config = dict(
    n_layer=10,
    d_model=640,
    n_head=4,
    n_kv_head=4,
    head_dim=128,
    d_mlp=1728,
    vocab_size=13759,
    activation='geglu',
    norm='layernorm',
    norm_place='pre',
    norm_eps=1e-06,
    positions='rope',
    rope_base=10000.0,
    rope_fraction=0.25,
    qk_norm=False,
    attn_scale=0.0884,
    bias='all',
    tie_embeddings=False,
    parallel_block=True,
    init='uniform',
    init_std_qkv=0.0105,
    init_std_o=0.0117,
    init_std_up=0.0105,
    init_std_down=0.0,
    init_mimetic=0.7,
    optimizer='laprop',
    lr=0.000351,
    beta1=0.95,
    beta2=0.95,
    weight_decay=0.62,
    lr_head=0.00356,
    grad_clip=0.5,
    warmup_steps=221,
    schedule='wsd',
    decay_fraction=0.634,
    decay_shape='linear',
    final_lr_fraction=0.0,
    batch_tokens=[32768, 65536, 131072],
    seq_len=1024,
    doc_mask=True,
    train_tokens=463400000,
    steps=6184,
    dataset='wikipedia_en',
)
MLP neurons of a small language model. Each row is named by its layer, matrix (down: output weights) and neuron, and shows model dimensions 400-495. Each number is 500 + 25 x the weight over its row's rms, rounded and kept within 0 to 999. Numbers have three digits each. A neuron's up and down rows have the sign that makes its largest values positive.
After each neuron's rows, "fires before" lists the tokens most often just after its 100 highest values on Wikipedia text that the model never trained on.

L4.down879:487510484508532495493486503525479473496473520477492481514543487526510477519538498459500505523472486527545470526473526497519483546493483530531489465516502552544554467478523501516512515504562495549495503485467494498514481445518500458487499519500521489517508514521493495520475526518513487528
fires before: ", ", "201", "202", "200", "| "

L2.down1233:496510525458484482467534508486496532491493491497468491524499476491507466490500513499456513475509513515520526519493493433516490532504496501503501457524551505487467499496506493477497510542485468491522492512496501570487501516488535466514440487525470490484523474493525490501534467499501496522
fires before: "| ", "% ", "|", "(", "; ", "m "

L4.down1570:513500497531443494512530505442515535489488465452524541511539505475527485508462478471497482497505483505522541465470502472477488494465476494509482463497520521488481517474517476510471493540486454510490544519515489516485534509492489484473484539465523511499542478513516454470471472487446506522
fires before: "| ", "% ", "("

L2.down1599:504494503480559569508472497522469487480510515487554541503544500516540492487527492546543472558475517492484491516500510464516511467520508473485506515515535491504553415520506510492523474500501473526481506496452467527489526517461494554526470529477495534512486453453476546490489466467517547536
fires before: ", ", ". ", "."

L2.down259:502497531454488503533478503496508502530520506491532477516484509486524508497491532519505508475530487474461509452460507494477520483500513532479508510522484483444457521493534533505460518453491478516501517489468511458486521499456452512543447486466494535482482507555496519505478518487507482506
fires before: ", ", ". ", ".", ": ", "ag"

L4.down1303:501535474508495502495517537524511492551465526497515481489511530475497471508444537471486481520516499499502495530499489495503480501509504511488510490502481541480489510523500496542467500490512482492516499451520487491444521485473489456501514497486519486527488495507505472570458527558492437524
fires before: "\n\n"

L3.down975:497482533486499542510472478501483471499489517558503535523517473530482497514486521444481491517521460494480503489532504519523490473484483613515494487510485527499480514469496477482510522481526503524513498496474497483477519509558493488510493492475519498507474513493506501535496531619530487510
fires before: "\n\n", "\n"

L4.down466:493533485478557471473485504505504504492509523516516492532506479516471512477515491502494493523549527470536491517511500563529499462533506536483510484521521472491513517485509503497442489447427527496474473520496492498489500448491486529437540552501515486481483484505482531528514527499534473453
fires before: ", ", "–", ". ", ".", ") ", "\n"

L2.down1166:496502497514491507499500521507494510528502506495509493506503466518510488487503505501493495511489517479497510510520508516491508515510516591510493497490482501521496500492525490485494492508496497507507509502475489515497489489626495493501499486510500505507511498497481505612476528530484521514
fires before: "| ", "- ", "==", "In ", "=== "

L3.down1459:488523574501491544519491510506510512511512558478498484455518483423511519501533486466521464480511480504505477501514480517472537503514523503503483479540446499510549494498471490481451513500497499504488518516481481484472513493470479498475477479507526507499489472490516465502558502479487504510
fires before: ", ", ". ", ".", "e ", "|"

L4.down935:489505538478474521471513518551534479497486532526456492480519466524481496499503481528483494555448532466507493478464478485485508501549485446518547500502520445488525470506483474494501455534495544479522461527507516454507506517522502504508545521463520487501468539518515517492506493457526531490
fires before: "s ", "\n", "\n\n", "re "

L3.down1552:531484522499500494531474474457499528515558490475496506529494522471477499502488468464460506515490501513493503475509506523463538489481479484519528514468522471485527516482510512467570453515523534522499478494520482500500485553467518479505532478512528483463492471510496528524513498496474500505
fires before: "| ", "ENG ", "CRO ", "K", ". ", ", "

L3.down671:509485518487520506478451561441464510505494460466462541459508498500506472484483485509521514493508501510466483489492490500460477522505518464530505486489509494500502523505507507496513495523472492477527507464451478459550501489427500548475514460489469499437487480528500527424513517478511507504
fires before: "- ", "| "

L4.down644:524468504452494495513512490518522486491517485512481488513485572513486450538503529489487485486514505542514478498509509488530501488443528492518482478501507450470508480477537514519496514499469481482435465515502506461538476513490483450493522480466457480526457481511490541514523488515504507503
fires before: ", ", ". ", ".", "\" ", ") "

L3.down1580:520469538504498522497524483479514521488549527484487516532491560464560527508513479526500491501537464524495467528490523512485523489517529486490533475530487512482477540474505476435511515544524470509478489492513484460498492506500408527530457458486512442505509488511448480479494491473487500513
fires before: "| ", ") ", "as"

L2.down258:524477434506503481536500481517498499504462491469502492479512505495469535492522547498526487517487566450513527499517535525489534500478517509514487519464500468477487420492513515507506491489463472479510482545513522511464499512497480459490482511483474539501491463484505440494503522486549496497
fires before: ", ", ". ", "s ", "s", "–", ": "

L2.down615:507542487499513443477543511491534507484527505490501491542574466505495483476489456529534524515510551521532535560562521522540518516502550489510498514515475520513472461480496539530470475511536483502513485486497545498484482482506504495507497512525533507514548521476522462467492499474508501506
fires before: "201", "198", "200", "199", "192", "193"

L2.down67:547505491493499513512519499499511466516477496484478498502469483509488511528486490558495477470485479507522518514494487496498493490502538598515541441527481518462512532470485467513495513491523510476477510503509524528535480499584466471493497471512535505514483544506484484551490504618499498490
fires before: "==", "== ", "The ", "In ", "=== "

L4.down1342:537495551496502514535496507435527497494516509491499476484479503530511504509495501527510495533513475550531529483459500508511512454512514530475484504538502504522442528471468495451518558469505492497479478493514504527484515446502498495509452466521530483482506497488459452498533477496539490499
fires before: "| ", "and "

L3.down1165:520515510497493481492484493486466490557499506506538480528424495508487466546531497506458501520539523449464522510565461486508514538476487549482484513437481556485481514553519487483506500486483506459464509519501483511493527513520497515554529433481472460486474437531485492497482525582495486518
fires before: "==", "=== ", "===", "| ", "== ", "= "

L2.down110:490472509476453524530466502519519484482505527485496469447524468500519493507482506482534501544491546491492533468449509477484536477514481473460491513496456498499507475526481512477509564501506473519450494499499492513499525503497501518501469534486452545458501467484488477469484505522470536481
fires before: ", ", ". ", ".", ": "

L3.down1145:505491539481498508505555489527513462498474544546476490544526525475480487501513499472526513499503477503499468516506516480494479484517509504516537514484536487508510538471560494560488472515496483579483500522499505512503501460508549525500487540528499532533490510532507482517507539502436498449
fires before: "s ", "t ", "| "

L3.down1727:498560499495473522483501506497516466480480507482537479478547502492520491516486519500518537505509489499517452533497463488511516521475515578502492505532491496458492523497509506493476517498509516489478454508515482532519456475499518506448480508511500476505496504519472512533489548471476495489
fires before: ", ", ". ", "or ", "'", "."

L4.down1722:497498531536492497521499542503479481528473513498498489485493511484471534475583453505492481516482449529475504480527560484478535481507513455485476480541489499536527507486482488471484474486530499535511491518467485479511502483531534489479459468538471478479522468493464499540536486453525499506
fires before: ", ", ".", ". ", "s"

L2.down1074:510481486527492494528475509475501475512497485438480489470512485494498490506513526507514517481501513480474520492495488499484491464493510409490504503493502486543525493544466527479486526511523491455499529524503495487502506530430506489538484497506504518517510496461486481443489460497488515502
fires before: "- ", "| "

L2.down610:497508511515524478537478528503529493486489490470477484487524515514445474551527517475500494507506508519492495520505487503462567488531502529530485503526505534464493499485489496521524484475489532489519514496462546467520510467498492523453490475458477481502513486532487498497505523475559473497
fires before: "\n\n", "\n", ", ", "m"

L3.down712:495463497514467509490533480499541485494520507506497482487481526536504519480493461516512512494537487499503427498497486547504517477511484499498504489464515478513481509533515477518452520462517501504501502523463512510493518503446476447535494482471472512461501499479474509542529540489484485512
fires before: ".", ", ", ",", "°", "-", "′"

L4.down1624:475496491487504544485445554502503495561488513494503492523497512488487469522507492506494495535526500481501502494540473491501516530494527547484482518468482515498495496496507477476503487489501486480503490503503466504494501515559487513512515475507498496519494444497447517550522531563527531495
fires before: "=== ", "==", "| ", "===", "== ", "= "

L4.down304:493461549520499503507480491503520490476560530498472494475505526479487477484484514515452480513489509503548530502508511441526517474488499439454490488476461529517519493461508489484485490513547497513502502523520449483503502529504498491517476491489490484506518518490506482489461454503520492538
fires before: "| ", "of ", "("

L3.down666:520498498514493473491547431492447488469456513479524491509476482501498484514509526505537494489495568523503520587506515462519518471484510509454514485522515484536493464493499486493486498482477483461517493497488488500564491479475515495519501516504573506481499489470445513483509466486543512498
fires before: ", ", ". ", ".", "-", ":"

L3.down915:498491513486455521511501470512520456539482499493498483495507501429493510521499518490481484525535540495450481458484539493531500491551519535528548486533479517468492488480497491502462521518493512484519458483496526516509523492524487489522450475491490521497446492486512540510506535551478521513
fires before: "\n\n", "\n"

L2.down664:524466509471524518491522487506484510507484501492503488531488511495502477527545517449540533501548504488504515478473471488489476486497539550505509505480506484516490485519498489505470542503516501475480484498516494516460531511482452510500529554489484528475507504529481533532524557530501482504
fires before: ", ", ". ", "."

L2.down759:499494496514516506493485511468483497550518490486500482469500496525467456497517536490518511499479497484490536483500508505488484493520516606519470484495503543504498477489472502481522518494502511519489499501491493544467515499626469498472493510508515502531486472519493515584462531562497526519
fires before: "The ", "| ", "In ", "==", "- ", "=== "

L4.down820:477531506494560524528519503479485516449477512503507488471470505498516435509511489456500468483520505492495514491504487499521510527494498484526490499537504506495548488498496458452447512464495481479504443500510530517539483511484463488472497481501528472510466483487505526501516519479516454454
fires before: ", ", ". ", "."

L4.down1213:473506537496466531472516503493474498488466512507496484511477485499518471531498488497495574520480531517509507448506490541508536505517487521495493491498485486483492499515499472476529532551481539482529481535491530478497479495557428476548503522505500484523533545466528522493490526486490513469
fires before: "s ", "re ", "t ", "s"

L3.down1221:523498492495463515457466541488496520586486503488517504518486535539534470477520550473533474501498536480454492486497551543449530533499500524491501484503477501441501524504504453440470523529537502514523427476454477525528508488506493516473512511506517534437476510499521519494509495500512458499
fires before: ", ", ": ", ". ", "."

L2.down1083:503492485538480468524493487474480467498507496492492490492503501475475496518515517499501519476499524440495511507486473492500492494539499456500510511499497510545505488522497522506487518543526507473511520517525493520480502538486513439541457499472487519514518536445485505488481472509481505503
fires before: "- ", "| "

L3.down600:472520466496489478503559466540506478497493525524539484530498508507486506512500486519483488486472518496522518494533514490531510479507464506449509495528506496507494482510509490503512487477549539510483517533517510516463484501538501473512494536506543523553507486505502461552468468477491508489
fires before: "| "

L2.down121:527545511497515540482477512489510450480490483517491492509494493517514483461479525456476499559493479557515541484501499510518486487535485536496472497520536526514503533463512495482532532489493482502454491496452498467466505502546491471469530508481491496506478500523525487526500512557478488504
fires before: "\n\n"

L4.down232:472499465504540540489515534526492497486487550510562490491516506522526511508504482502525504478520510475477454504536525496486492505453526481492503495479511520483487469480505507475518532499466489537508479491523508546512484533507502512519557481477479499517459503554470506478504522478510498500
fires before: ". ", ", ", ".", "=="

L2.down1550:483516520462483472527501507434493500510464505455525460489501491498508472519475525498504507522520511481527504493490545505496514516492517510522500493513524467490561502504528497496489476551510488492560535499513509512502512520446492518521491489451527540482492483491483488486475477487502526499
fires before: ", ", ". ", ".", "ag", ": ", "or "

L2.down1669:451514512510549448488458516500506463443515474509526488489476536507492516503500492511530525461495489485538469547469513513458481478487504527520506496512492521459514538510524505471479490523469504481512492503521485522505484502512447503491460555494498528513524492473500503504502531517540512507
fires before: ", ", ". ", ".", "–", ") "

L4.down1527:529452512530481554476484511501489509489444501493508477513531488482530472506503524457500531521510497520542519529507494497510508494511481490503517516507509511510481500465524480514515534442481510468538476521492522482487520468490485457473506487489475527501457512469505494536493467497508477494
fires before: "\n\n", "\n"

L3.down1540:485447501519515479512529535481482491474492526498524487485497510459426464523536489483471493529521495531497547472496439486531491446477488478504476467506462507522481482502549511491473476480484520435483552513506524443485491521497531468519503484532572529487433477490523498474458486472457509462
fires before: "\n\n", "\n", ", "

L3.down583:475473505442538484522490484544568498485487473517502491465493518480513510525523466477473548475540498502478542492537555491496500465492490503486473482505515476553503501530505482519506489483493500497504501542474553507477552474491489493515489497520509543484475473457525549515489541532518514497
fires before: "s ", "re ", "\n", "\n  ", "ll "

L2.down712:477479533503458453535514515524494494475479527495503436524507518518523502536533462509497514511535507495481483477514498508492478510522502533520517508504494499459504502541482410509489464468506482449480506500465482524488511487496467500479493496509526482452462498511497538480487476488483502508
fires before: ", ", ". ", "\n  ", ".", ": ", "tion"

L2.down1524:497473467497549499529486474499501504544510466496493542462486503494515490478498532510522484498502471493501491513495497487486503487525522521500508479526494465512499529493493491483488556477513510505526470514473493576515534527530498510563464460519499511514511465491495502521508457512499511497
fires before: "\n", "\n\n"

L4.down1417:482480497480508522504551476517504412486489521493508471505499530530448489528492546483509501465459478505514515489492499506538484474516468510475509482548530454488474521501522493471517487501476516484464468531523527513482544474477509513465518530523483468488426498523502523516487548513515499466
fires before: "\n\n", "\n", "Label", ", ", "; ", "."

L2.down1232:511472497539477490527509505482477461505564531533492467508474487505478490542533504525517511521540489439489469499471481485468481509558489482480497494528497514521515495505511455571510501521522519496490520507529494510507491538566514483504464531472527531513453481473475514527489499486483522534
fires before: "| ", "- ", "season"

L4.down1559:494488542472505544491501494487524510524516494488491505479455524525514505481503531468524466554500530477518528485496420502508507491495514494484515491499479484483494569502535488489481528447517457489503508474491488511489520481431463530458525488532487482478494476505488498497509497495549515458
fires before: ", ", ". ", "\n", ".", "'", "s "

L3.down1348:497523523502465465475564511507488455445459482507482517502508491495444480550494495496496472506502509508526487490509529483497501543489510458495520544468530504492567488488545507524514462459489493510496488513517521464504521487549533494510516474483488466504496539500518496475513482541492484482
fires before: "s ", "t ", "k"

L4.down330:527497485515466496522491522475467520472482503488505513494486485446555495516515467466529514499494458511480508516488466518505493509478543474526537490500492478521481505482485437496441468515501451471470512457524521554467531486461484506481466496441511535499491508522511515484483457497488526495
fires before: "| ", "″", "(", "–"

L4.down1691:498545495504499485526530495520490507511472534508515509513500485513461484519552487508462513513510458506521537494539508507533495507484495587502521548496447503499510470490553511481511513474486501518490497475479501540496487520636489473500511452530486533523503536471490460576468494543492523466
fires before: "| "

L3.down924:501503493502503479493483486497519488521480531518522486570464516471479492508489519508510522472443498446513509500504510535492472511496510512441440493525511493499496501457482494495511503527511503492540488557514496476558487520516510509483487495479496485467493507528480460454509500570494525481
fires before: ", ", ". ", ": ", "or ", ".", "=="

L3.down351:509512467460482565530466495505565481498528532494503453499505509517535493481497469551532524506529503485516496485501520492543516441497567521566471524548488483488543440479532498508519506493511482501541471495505489504531531525477526494533459511509494502484514507489490545502493508476452492510
fires before: ", ", ". ", ".", "_"

L3.down1302:501494516481549477524544504512474503539503532507496500521479510482485485514501485520523459472518481519508541513486549488513514519487524458452470529548508487503515482458463472521554466468493536481516480505506506489453471536502501463537507515511500517462505501510491523472503487506471517521
fires before: ", ", ". ", ".", ": "

L2.down994:500523539510485514518526473492519516508507492464487503529509491496491546489467506536505483501490493472517479501473500520524516511462484513504478531485480451474570491468510519470508520495501504484508485478456490465473491493495481519487524502505510499469494527510509462487480536486503480527
fires before: ", ", ".", ". ", "and ", ": ", "of "

L4.down533:513501485513515492491494486526502487511482529470504490487501540455515476540461449487516488462526518478519500492487484455485524463528502455522520493492492535469467514496500512499501518484520473455505520530497483503514525524475488454533474497458457521472519497492510505480478522463501507506
fires before: ", ", ". ", ":", ".", ": "

L2.down1620:498499503497498511495505534507500511514501504490511502510501465506508485484492499499504497505499509491495504498510505512490508531505510558509511501492478500496499510482528497499498501499500504507517495485475486520500487486654506482494503494492496499490506495501493502624496547532485507515
fires before: "| ", "- "

L4.down237:509483482569475562466502545481481483479492499492514474521495501498509490488467472529538548493470516501499473501499512556497528529513498496504492481475502502484500525514500460478520527493508509491463502519475493479484500470528491533482502493476475483492549528516458512483515503478545441519
fires before: ", ", "the "

L2.down1335:513469498419470553473486496513485488508488482524468481493517489543511518560474524494477504489466472533460542474522522492471516526452527474501472484494545459468531498475523530512494536449544515476499513512478515488489513535506558513509492463519484492541465469497490523510483513537492462499
fires before: "-", ", ", ". "

L2.down1417:549501533485504507510454534512519529472529553480508511497502494504522475463496489488491507493551440497503470471458459504504526559514539529481455516527497497501501546525524486477512509519447508520512474501470468493541491484471517507509545515496527527495476481518519476495505536490512502445
fires before: ", ", ". ", "(", "ó"

L3.down1507:518481492510484528483514544478502498532498510519511508470478493504528507510493507544575512489505455496514472556499539494485495491502513487496450522500518462483443511484500534478504462496473484457507501448510531506504501475523551489563474491504454494495516534506457516530489506509453501483
fires before: "202", ", ", "201", "200", "190"

L2.down446:536514466505521497500521495527512494483467544517511485514505469543525496493476488497496500519467514500527508505558509488514523551483515483485462488510500539495500527523516508474449481487559464522513513519504513502479494509498531513527473463525510516532516520515536477484484528495490466530
fires before: "201", "198", "200", "192", "199", "193"

L3.down901:489473531508496483522520497499491450502532526512454467503503507474492477492525505527539483499528497528506578524484521490518509521522532463522503486522467497447508490528506506471496443527497494515544497532519508487511549499469527512496477473516524493461472488469501516500484509498470532490
fires before: "\n\n", "\n", "'", ", "

L2.down1534:482505521507529522514511487535449486500503476440486539536483550497505477502508497476514471501577533564495505502496522441462492549490517457500518523534513453495481490469533484450458471524468510438529479495502494514485481492410509494486495470513479538482461467508471512429539467458511517478
fires before: "\n", ". ", ", ", ".", "-", ")"

L2.down139:491528483500521502505515497509495521509515525528512502511499511507509515488496495527506507494502480551532461518515509509522530527500489590491460524513509514505504491461559493502509481485501520540483441499495474492477468477586499504476499521478507459508509492533529529560493519496511493520
fires before: "| ", "- "

L2.down13:498512530514501496533499525480488469485515474491472506511558516486484483483490462446504506533518516476536539524504471471522480512502463483521512515481512467486491546461502517530496474507503484476485540461486472434484498485479519498454529500495548529460533533504568467520490445491471461467
fires before: "s ", ", ", "\" ", "re "

L2.down1453:515498515534498496475488508457494487485497524526520490530483508520489491483493480501482513538499519534531511510488505514517507514570504499470489487504523507501505492501514483537490490535475504518492469523519485499500490542620498478480498500470522500517469523473510512545514513451485496492
fires before: "| ", "- "

L2.down1017:509510515504466500519536523514499511535472508501490521495492501463518531476540475474469539497499523480476525496565487491499525536489506526514516525518498456468507523474491465516471502450566523483519462467506476460481498482495500526508466449483466488517501507528500523469496447449562509466
fires before: ", ", ". ", "'", ".", "a", ")"

L4.down663:462511499486561488477538472482521460462470521500477478504524511523471480543510500526524480465428523515525505474482512472537527497519530499505530497474525464497534502474551493474520502521474516488557492511532495459484466507507448490484463518455463526503503520499511531467475513502502496492
fires before: "s ", "\n", "\n  "

L4.down51:537495527512482526486493531482490475542470500512505486511524540503471484511485459511484547516490489476492510491521498485502533492484523545499487503561531478461515495512481452467419525488541546503545519471491485543505466490576478506500482491486495503516528515473523521479475499482488521474
fires before: ", ", ". ", "."

L3.down693:412530492510484508490499469492539473514504515486476473532523528479514473516490521449500550461513508478483529527528503515519507458495507516529528517527488479448502504453509515508485490502503494486518516463515475544492526521524483475509499503444486485472506506532480542509577501492501499497
fires before: ", ", ". ", ".", "\n"

L4.down1384:507495556497506476505508471497511466526489484515510531494489524486466431527449492494545523506488509528487500541466520464471538512491503528541472481495499490519480464499508472499511475478544491493548481491499482496460483509506472483532474494477532505506501510475485467469477480458548501504
fires before: "\n\n", "\n", "; ", "): "

L2.down1511:491528541511554531551487462481480502482490482449552494482537522496477474499494488478497514521504510505480496490475472509507501491509539509479545487507485464490503547498532541487447510477499523487482491494499464507499482542461510507492488480515529514450491486502514474518539520491505494497
fires before: ", ", "–", ". ", ": ", "), ", "\n"

L4.down905:495479537474520520487532524518505479518500510529464491549522545510432478531514473504472462508542491538507542488512466460509554499497533450498492498513521440502540476462493450517519482518467477449498467495521520448506507512504456473490505485468530511498474515470489511494489497447491507532
fires before: ", ", ". ", ".", "'", "\n  "

L3.down1045:530522495554486507514516506471511507503517513463517468538506548508483514499500533493531512500526491507549493517486494467554524514542499477503548497477493543528455512543525512494464526516510482485462458524532543478495541496461456457467474530470526455461468481486471483454499509486503466485
fires before: "| ", "|"

L3.down252:522554505451503544512474507483501514496476518488510495528502506487512515521532477502495520505526495495548504499525468478521510482537524507492468516474441487488521474486494440497474528469501513435508502459493440503463503465404476513495490513531512496463481484461458525492499488497488483502
fires before: ", ", ". ", ".", "-"

L4.down521:503492548473514520485506561546545503493472498525467488533501506516467510507524484480521547520487501464522486487490464508499504496528483484457509478498535475511476521495506482500507483470499518482530462527490516515516511501540488501504499498546492528505467495459530519506500504517507522461
fires before: "s ", "re "

L4.down1203:492513506480506506517513495524473513473465517500468537502527504511527515513468475506487494466531504501473495523535515514543497524501520484538504477455493499492497478471523528476520509493578464511510520462513464495471459488486503466515489490535517524547510506458527493481459491457506487480
fires before: ", ", "201", "198", "200", "199", "192"

L3.down535:505477477467487511502501438517469510447481528504472465496520529519512513513508541482498491499513496542519517474505495526486531528476513501511482481494478449498492490502542478511505493495509513459498502473452459511510510518531453552512466528496504510492475524471519483488513526530503458478
fires before: ", ", ". ", ".", ": ", ":"

L2.down1603:509465497510510501503458512507525491505492512512527514471493556541555535606543480461480516509482478485497493500481497502496455530481481509530511467505502523501497536493498458463444522488488495485485529469469464528533487510500487492518503500488480537488501499493489489488474491448503473556
fires before: ", ", "–", ": ", ") ", "| ", ". "

L4.down183:478487517474485479492485501457504513533510523515480497521481522477495513517493508508538496490472545494485482488500526513516481531514482517484528495496514502465504493482495456473465507483550483502512500493530502473493440507527542547504512491498511471495525434484469472484486459475495480487
fires before: ", ", ". ", ".", "\n"

L2.down351:438496511477501499520479506505527456498516496504506462525515516506506490488483442531502481451513519485489518517469524487516469443493500556527493491489467452462514483472519484488457504504462469496494461546502479507545482553475483501490509573504518458466442510516454533480506488512469525459
fires before: ", ", ". ", "."

L4.down383:485500573457490556506481497516517507520489546448462515535527490492424496516499498491503479539509483501499530507496525489493520512468471518526450479527529467487548489429520478476515482506468466465472452507478485499509498511498492518501505515480493471463485485468518532517504481476503515507
fires before: ", ", "\n", ".", ". ", "\n\n"

L2.down1576:507468512476514542507517547471517494482493496490485491495495459512527560492533489480494482458556505491523494498465504508488525513495459513461503500524516489476508507494503505515440524499506488527485448485551504521491453493523518499488502498508462546517484465498476514492462532525497501508
fires before: ". ", ", ", "."

L2.down1148:502533519510533501466467543521491502515447510482502492505521503480521506513518497499535526495480484474504468505482415489476511520489501483490478545474488510486488494494493488492484472485471519507459497489439487469480486471472489475499534525497529529510529507494504432476467483513497546506
fires before: ", ", ". ", ".", ") "

L2.down704:498521552502506498498505481550471498468497500522502514518538546525499450490471484495533510522544507558491499527501501565519480496506519506507518477527467468439473560502527492516472459528484503492501495491527485484519507452506459494493502490507482490505513506505535468502492487528472487528
fires before: ", ", ". ", ".", "2"

L3.down439:491528524533510514519479488488530528524492490474486443478520520493455504464542528471506526541484503501495492456514500503489502514534508423484463506498506509459500479515530476487499505494489540513504541458488473490509476472464465507461495500450504538477489491525498496458516488516478508519
fires before: ", ", "\n", ". ", "and ", "\n\n"

L3.down251:484541505514514443492489454508512489503530529507479479513563503513517491522458502487517497515490529505539551572526517502525487483512522469495496470488489531514497530478482538484485504505546537512505508522479522455483500450498487499443479502513508495478509520446523483484471512465493488500
fires before: ", ", "202", "201", "200", "198"

L2.down672:501490499525495504485483479522512456527508510512441507497477499498477496465476482498485499490515521524541522476529494488520480482494494547537490469498538488559492491453508493504461508499443490474491506528490524481498493460512489539513533539519474541427524525496468500528546481532494505491
fires before: ", ", "–", ": ", ". ", "), ", ") "

L2.down737:455508498518525496506484527476479516477539470533466493465509502525546480493493541446495526505498485521497505486475532494498524488544495448482465541498532493528499496490516495469492499511482469533540468492491481503474515534454504575502485549453527498518462500508505495486529518431512507517
fires before: "| ", "- ", "The ", "==="

L2.down1126:460521546496556527529510477491489507489503514497529468514521499486498506499544459490493501567507478487532489514489476519472470450468516515496537539503517487476507491499448516494505456460499510467508513493529492492507487448465477518482481470523517517507518510456502475510493517444515516447
fires before: "d", ", ", ". ", "dale ", ".", ": "

L3.down1002:521485492495481520551494476507512501550463514438455504455502478457474482458506520486509458534480496490484562491518476480476515501506455499513502500520500491479516495494527490446517513522512504524552504471468466491479556478486555455504468473474469490507463483521464514481497493503441553509
fires before: "\n\n", "\n"

L3.down1267:509476499461520503511524509497507498484482502469450477500488564481529539474490507511493473489481503499531537496454491487524524487504484444514499509495483496461540467494529489485525509496551504448479480506482509479566516485441498475538496584492506456489468496534561483468516510504468487488
fires before: ", ", ".", ". ", "'", ": ", "; "

L3.down986:498508491503489496476481541520543518484521484493429511500536532501489520512517500441512522493486504469492555501461522498510497524492469484526511501544495468475527542487494469467498536511484510487517498528528467510471512520479477499478489487506492474498479505496480513454501525503462468511
fires before: ", ", ". ", ".", ": "

L3.down355:472534565503566473479550491487539468476500523495471468529501486518465507530514494546511446490471555465517467429502466508500469512507484475479511502520515474520528520484511519496506475522480496486548504552540520440506510514519491496457520492493477528475465520493532525483493498515485537490
fires before: "s ", "\n", "\n  ", "\n\n"